python train.py --n_head=5 --n_kv_head=5 --norm="layernorm" --norm_eps=1e-05 --bias="all" --init_std_qkv=0.0235 --init_std_up=0.0336 --optimizer="muon_hyperball" --beta1=0.95 --warmup_steps=200 --schedule="wsd" --decay_fraction=1.0 --decay_shape="cos" --batch_tokens=[131072, 262144, 393216]
MLP neurons of a small language model. Each row is named by its layer, matrix (up: input weights; down: output weights) and neuron, and shows model dimensions 192-319. Each number is 128 + 32 x the weight over its row's rms, rounded and kept within 0 to 255. Numbers have three digits each.
After each neuron's rows, "raises" lists the tokens whose logits its output raises most directly, leaving later layers aside.

L5.up2118:083161148145093145113117052102132067131120109085122098165135161124107074103115120188119076081116208142128118120084112090128142151175129155167134106132076061141134143104119079196111134100127170082131059083081141147176150139157116150116120173125195165123105117115176139117140100129135089150122123111156109152118119160117172190189186138108142093150127145141179141194132116137061087120155
L5.down2118:096093149107168123076138178162162156096165121098140106133141124118207122130105121164121121100131090124189072076078153149075080157140104147112140114121136179131200160077164142163093126115136118198181136111142123120092097125140095178134151104094119149077173114133137138111138183078138144084125112155165158081154166169144147110218143136101078131175120031064137140120113153142187166140125
raises: "ha", "ho", "ice", "osa", "eo"

L5.up1236:091178155086124164138109114137142170101102106132175114128166113122229118133140134134124155148121136134109144153126115110191105099152160113116117117194143139127165106136106112152107117180162175123032126130130152160132172159163113111104121105090147121153132098097121087110117113213118142171154173126139173096141128159126097128081148166104083115147148143137177123152118163093109094101181
L5.down1236:110115113106147073161191173122123176112158176176135142150132139112182118097145164117130157186192157154113156142150116123166158169179134148127138109086163198160154148098154130149138166179094125133124105135136148110155108056178108162089167167144159083105191149165044160121131116150148125182218106088130123175155167147173121168154089154158171169143197155145150138092130146125175182111132
raises: ":", " about", " |", " towards", " among"

L5.up402:088103162137123144181136101185158140134114126112087071105179161155120180124158134092133161096123038158160156119128105084131133180109144122118132140161111124190121169088138105143119122138143094114087135125149139118149160138130161162103186117191125138108165165074169129082076126166146073107104156108119088152115119091109106091071165151091107114118078131119125165130078109166151097153142
L5.down402:176101148080126109115089156135149140155119159146118141150091143146156165143103074195163081128156130127138117090136126124138132202134112152180130143194140138156142176094159072149116159125155121207107155143217127145136083109023093138145143191156166150124145133122132205118125164067178131150131181165186147170159180113096148115138149115195091141125113136096135162147141102112167170117107
raises: " (2016)", " (2021)", " (2011)", " (2008)", " (2007)"

L5.up1528:078111127127115167117124073121170123132117136102191107150118175098120113149087136118158147122164169145214190108130046073113066209101073124138143097130117150173131122147110113137145084144135131143080112226136086102171147115127168105074151167086093132131151078119104148130136119117061133113136164148147177131143120154111119106073085132205157145140131101088152133115119056160159130154136
L5.down1528:114118071102100158146170110136159167066107113089133057135081132072141103131113129092135104142137142092120102119116116143110090188095115068149106109085113107082125156154161139138157126164106133212180140217121114142095160111101108101105089142172164121082110123133120150149109086121137134171148125109167139204124085177054100087149124133170131133135188200121164171085184068108154114128127
raises: " must", " may", " or", " can", " should"

L5.up1804:132129147106153156211088149181111172113132179114090101128108092114128128130150101136157149135188111140137210127132106169120149153188127120132162161071167132103112141107117073146117137088091071171154129144153148115124153122126106189128193110084092102075178135186135119172092155175133145114113143189120125136092147127180082120204147066072106158130123188161141176162137057119130129125182
L5.down1804:108174099134155127071155074122136090113186169133129148129091050134091128118080114162193164180142185110117116126069117117154086133103125180155176172104112124110185138174106113146150139165095123143111126090120182173185090158215116108195127139158096141203113155112136100122091211167157180122163168130146125108068125126090130127145164164178165099077176181124172171152137148137069170176125
raises: "rit", "r", "rd", "rot", "ld"

L5.up1806:151098153085110180074121121136130095136163142093162140103115134152107136102107160136104119117093043134115134123139149164114152142087054073110155160108253141068096115145135167095116153184129122140116129175113128190110129139122126125151121198079147194108107138108127120098089163107098145138219105109100128098122072143047089204186088096198123140176113132063097144127161155135158188105094
L5.down1806:165139069169110127060144127156157151155114096155064113147114131135163074160111080175111215203173139151138126071164151157144151084124165137157108117135184182199155119155159183147102143151098157100151109092167168197108124160140153124174158167199128119106115078135134146146160137126153159121106155137107085129151094139128174093099088115130107076147130183140117103082123127146156143111143
raises: " years", "year", " months", "ies", " term"

L5.up1604:121126106107184148176162153169155126168110142111151131124095126052101126119111137108122151130114056181101133139140115118122139083130134124136126101145113193131092192159145133135165130173136153080183197101151142150150067083138177074133174090145142141126157138113121145092155099141078184185106162140161148120110086120149107092097117135106119158144142111184143102176098099133121175158111
L5.down1604:124140095169094176136183118115115171132148137065130157089093145114085101149160116121124119142102147170124151155161114086151165119207134099092140126126061175162124128137114170181169130128160173078127145134150137117130133127084119165118055190118127119151164196165109113120137137112181146145181133103120154142094168113074130135160100116128087157155088106161162160128085093135141155160127
raises: "t", "ts", " case", "itu", " face"

L5.up327:044157137124102118075146182151107128163126067156108135089104119117107174060143136145140159133100103104186098131120152131179105121190110107082124139205155110106157083099173101142137144120184176123124143142109074143157132091165141139089141132074134092137116081117116125085171102107166110159105069129082152098084099151122157164137101120096134105090132105146082142133147123127128115191152
L5.down327:103131107137104127133146178147211158162107165108074102183079134096135178072143145147243104134158105180170111136139117178116129180176087138142109107141157144125116143121169082184187117114165132114166145167122103206138135118127112143113148137156216115101124151110113093060146060135107121130151164113122167131167175153172197137153100099138101171151109154103124173076145135152200146147152
raises: " started", " began", " added", " published", " released"

L5.up514:139123161101126135114135174105136142161128107147163137094138137096121146098132139111119172091148157127174119103085164084139152082150138124139083099129148136137191123137140101126122135136131153117146126129127120125162068073096133110051146140111064125165093032137105080165138182120210080145118108107162127051129147137163133113135146145106148118163171105144111112167083121174175093164111
L5.down514:086085121151099116139172101161149136096117142118133128118063113198084114107146113091100108092099140075149076117145122155084121100148151110078107132122076155150101067117131116126149136096164136147105119144067128133118100097145156135134072097097097168096103193091163112086116123117166114151100159104120135126137089154108096125115096105114118074131127172177078111114149134073143132089142
raises: " total", " increased", " increase", " amount", " estimated"

L5.up1849:155114091111164168097124084112142063070097145081124137117135142127122177173189080076155126184170125107127161175133173139127104191122139147102118106115100149117117042122169201156111147179215127106132170104107128089119094099114149115159114137139116110176116104123111127095143184102128159184116151156149086155171182173092113084099150116170112098101093159081188144131170130162153116140137
L5.down1849:078180130165111087201136157125044136154169156199114088145135138102154084111134213179093110131117109156167107117122074146143080117086131110163109123173134070100159152126111081129141116143095151113153138140134141136118142151133138123123136170144131112158146113150167127146092093139130121151134100118119143106085140073144161125183129091097133170121090141127161073139106147133096137116095
raises: " Washington", " Maryland", " Kentucky", " Minnesota", " Mississippi"

L5.up1784:100122117132151171158145100140094175144144115102101116141174071099132117077136117127108115133177118128161116128147110159077110096130077178091096151128080166109072103096149161082203141128126116100130173102134144142114123119138184120107093019126122120137129125166113149152126135147120081142136105111180173112176084065103152049129097155094108143169125143116118144124120119120162086122130
L5.down1784:074053105132148102142129131119121124146104076168146151150111110084128149146132075169154125169169127123174138107132129091116105120177178114168105146120154123115132086086119119176099125127141140145120102136170165120147141151109122079143126187144190096137160163130079103191123123086117157114132118180137159102113129094142098164120169107186112123152171124135139040158105064153151117088176
raises: " expert", "ienne", " consultant", " director", " assistant"

L5.up1244:110155182101159158118178117111179202095147104148112102164128173127117129170111132129115121081144176164096119152115094127125084085093127058212056140098125118113148130190113103184125157133109061115106073131154120081120194099142088102072131115131069084208124100102182127132203184101140169119117132076162084141143090131115103115149125162096093137081138128129095082123193105143108146160149
L5.down1244:147155111152126130168104148138143176164106108097145164089167149164153088094095100172149114088129194089130130165134096148091109127122127115116184128147135149151136166154192142132088146110096131128183189125200134154132195154105084149109121089100120179132151147184153092100147157217097184177096122120203171170089136135104099147126074094072156082097122157077156116151094104117174142107140
raises: " corporation", " companies", " company", " hotel", " organization"

L5.up1956:179110112156156125121106136150187208176171136106172115130131095150087138085130116140120102119171082130101144151070104137172099175066158106128093095082149148141135183107142211148106096115137111134099166094100174152153184096131108112132152177122176106120121100121102120088190198189105141153145135085155167104111073134106104190139101124119098106114116133114168091101099112129060121121165
L5.down1956:124158081139127092084096142126059061155155140191100146137107111103124141121095047093108171175119127160176071174104174138134128096130147097176109098211073115124113158119198111064081117169132133073130180079151086115089121147086172107132099069107129158143138154113139111187085086085110094139117130177153096153098147145123148112074127101138092070151099157094081163196118154165125125074146
raises: " name", " names", " title", " husband", " relationship"

L5.up91:145093119166118131113160138140147110181139156114109166132138153144208159101133046154161139110111137147117074088133097124132127133158129173102153139176153140125156160085120175135120150181093116115096132125114049152140151105126158108149087110064155185102108124134116092107137212148157148112143141096128080099133214173178113158135120130140092146104158119124154106116087125083132134114110
L5.down91:086119156081147103115167145119122144179104108114201155103133165172120115170083106105126134164143177131129165178186132134134123131116073075113180155085160196148154120148122109114157172172111145120091109163229108133142079153098112115171157101170230131140129141139158132169190133133132078137116124099182169146151168155149158113169111118154135109143117145138172157151175145127128149168082
raises: "ton", "don", "den", "mer", "on"

L5.up899:078167132110139109081097098139148170129122095150185118150093108160117125145100122114133105155118109130099117064103116104146116104178148128115079104088138089132091116102159102124136140125186130134203178091152142180160171181144101147118123065152063060126118186088141102140136092155173166179130166161128075092134155139124098127121146152108164110108193078038178175089114133047118119130122
L5.down899:156152095183181159139192139169105137151085158129209186129153112143116129118175162169146141137153143124194177138111124094133196129115152153057172102143165127165169074150112153147126114087092158122159156140136128159093128216127108111101178136177107161142137201063176151102122179120154183165128202167136150109101082148157164116151156106073160070099099107125073115135128172133166086123160
raises: "ci", "ence", "ott", "c", "16"

L5.up1079:133154165153168145130146109129131130147216115115129162212145103129098115094081084188125151144115154143128096108080128165193154115109136162205076155174109120179157101153120066129140134082131137131152149160074107148104051123137116110153096140143161086159065133134145153145132140166125087097090104116146119142105093074096080141138062138151096121090092133151106094100118172169109119164122
L5.down1079:170110098142103127151122118119149121077121136124134114098166121141119074194125069072125151173157121047099099107128208152142126132124132118133183154077090110105134184083112083072152169156082148157154135161133140032127114080101167090118139124128137071129154130148141123080181103120067106117144127087118083146114119145116136065076125135103104103074127109105135173123137112083093075112055
raises: " another", " some", " enough", " a", " two"

L5.up2273:099166197174141152129162168163032192160148193107179100157184142110137087065177092157073149079073160161150157105144129167091094124172141142199135131145130075141085133198123126105097131111109132139108181170112176134123142086097129112179143124138149135147076138158113149127212080153136100153155109095151089128095176113097177188102144091194131140177022099152094145144096121106120171129101
L5.down2273:113128117087106153070092146123150125180143130137175166125185104140190140103150051057116128065105099114123116101129103086073167139118148101141115141087146079107161118114149088112126102047149058136180070160115169140051096135122145156133129117124150153077116082121135070152078164142094049094162105114170149135192118135167188147092197102106098158126118090133130158105153119124088190131152
raises: "die", "des", "ck", "de", "dis"

L5.up1700:115136142086158115143174207074171144139102182160148081128105135152158182200097122110117145145079060085149092189168087170176107134161138152113110094181111123124072110129139179138132113082071115118134098132136162088178150114177188111088130147082110132108083110074119125163124118119173120157107094136113068110107067077142066157115099167180151106116123157142137108081089155129182130112137
L5.down1700:061167134152109135157100069144131168163149133097136098180155150151080108130124121114081210107122080121128145164118195179120127120134089172062106171145131146129115138143130146138144221098171081185103067148134113116102185110107150095127110114136103112143161072115143087079144116158133158106146147192109105187124142140152180097099141091132138137092119083122175111108102133169110139137209
raises: " an", " a", " per", " PD", " way"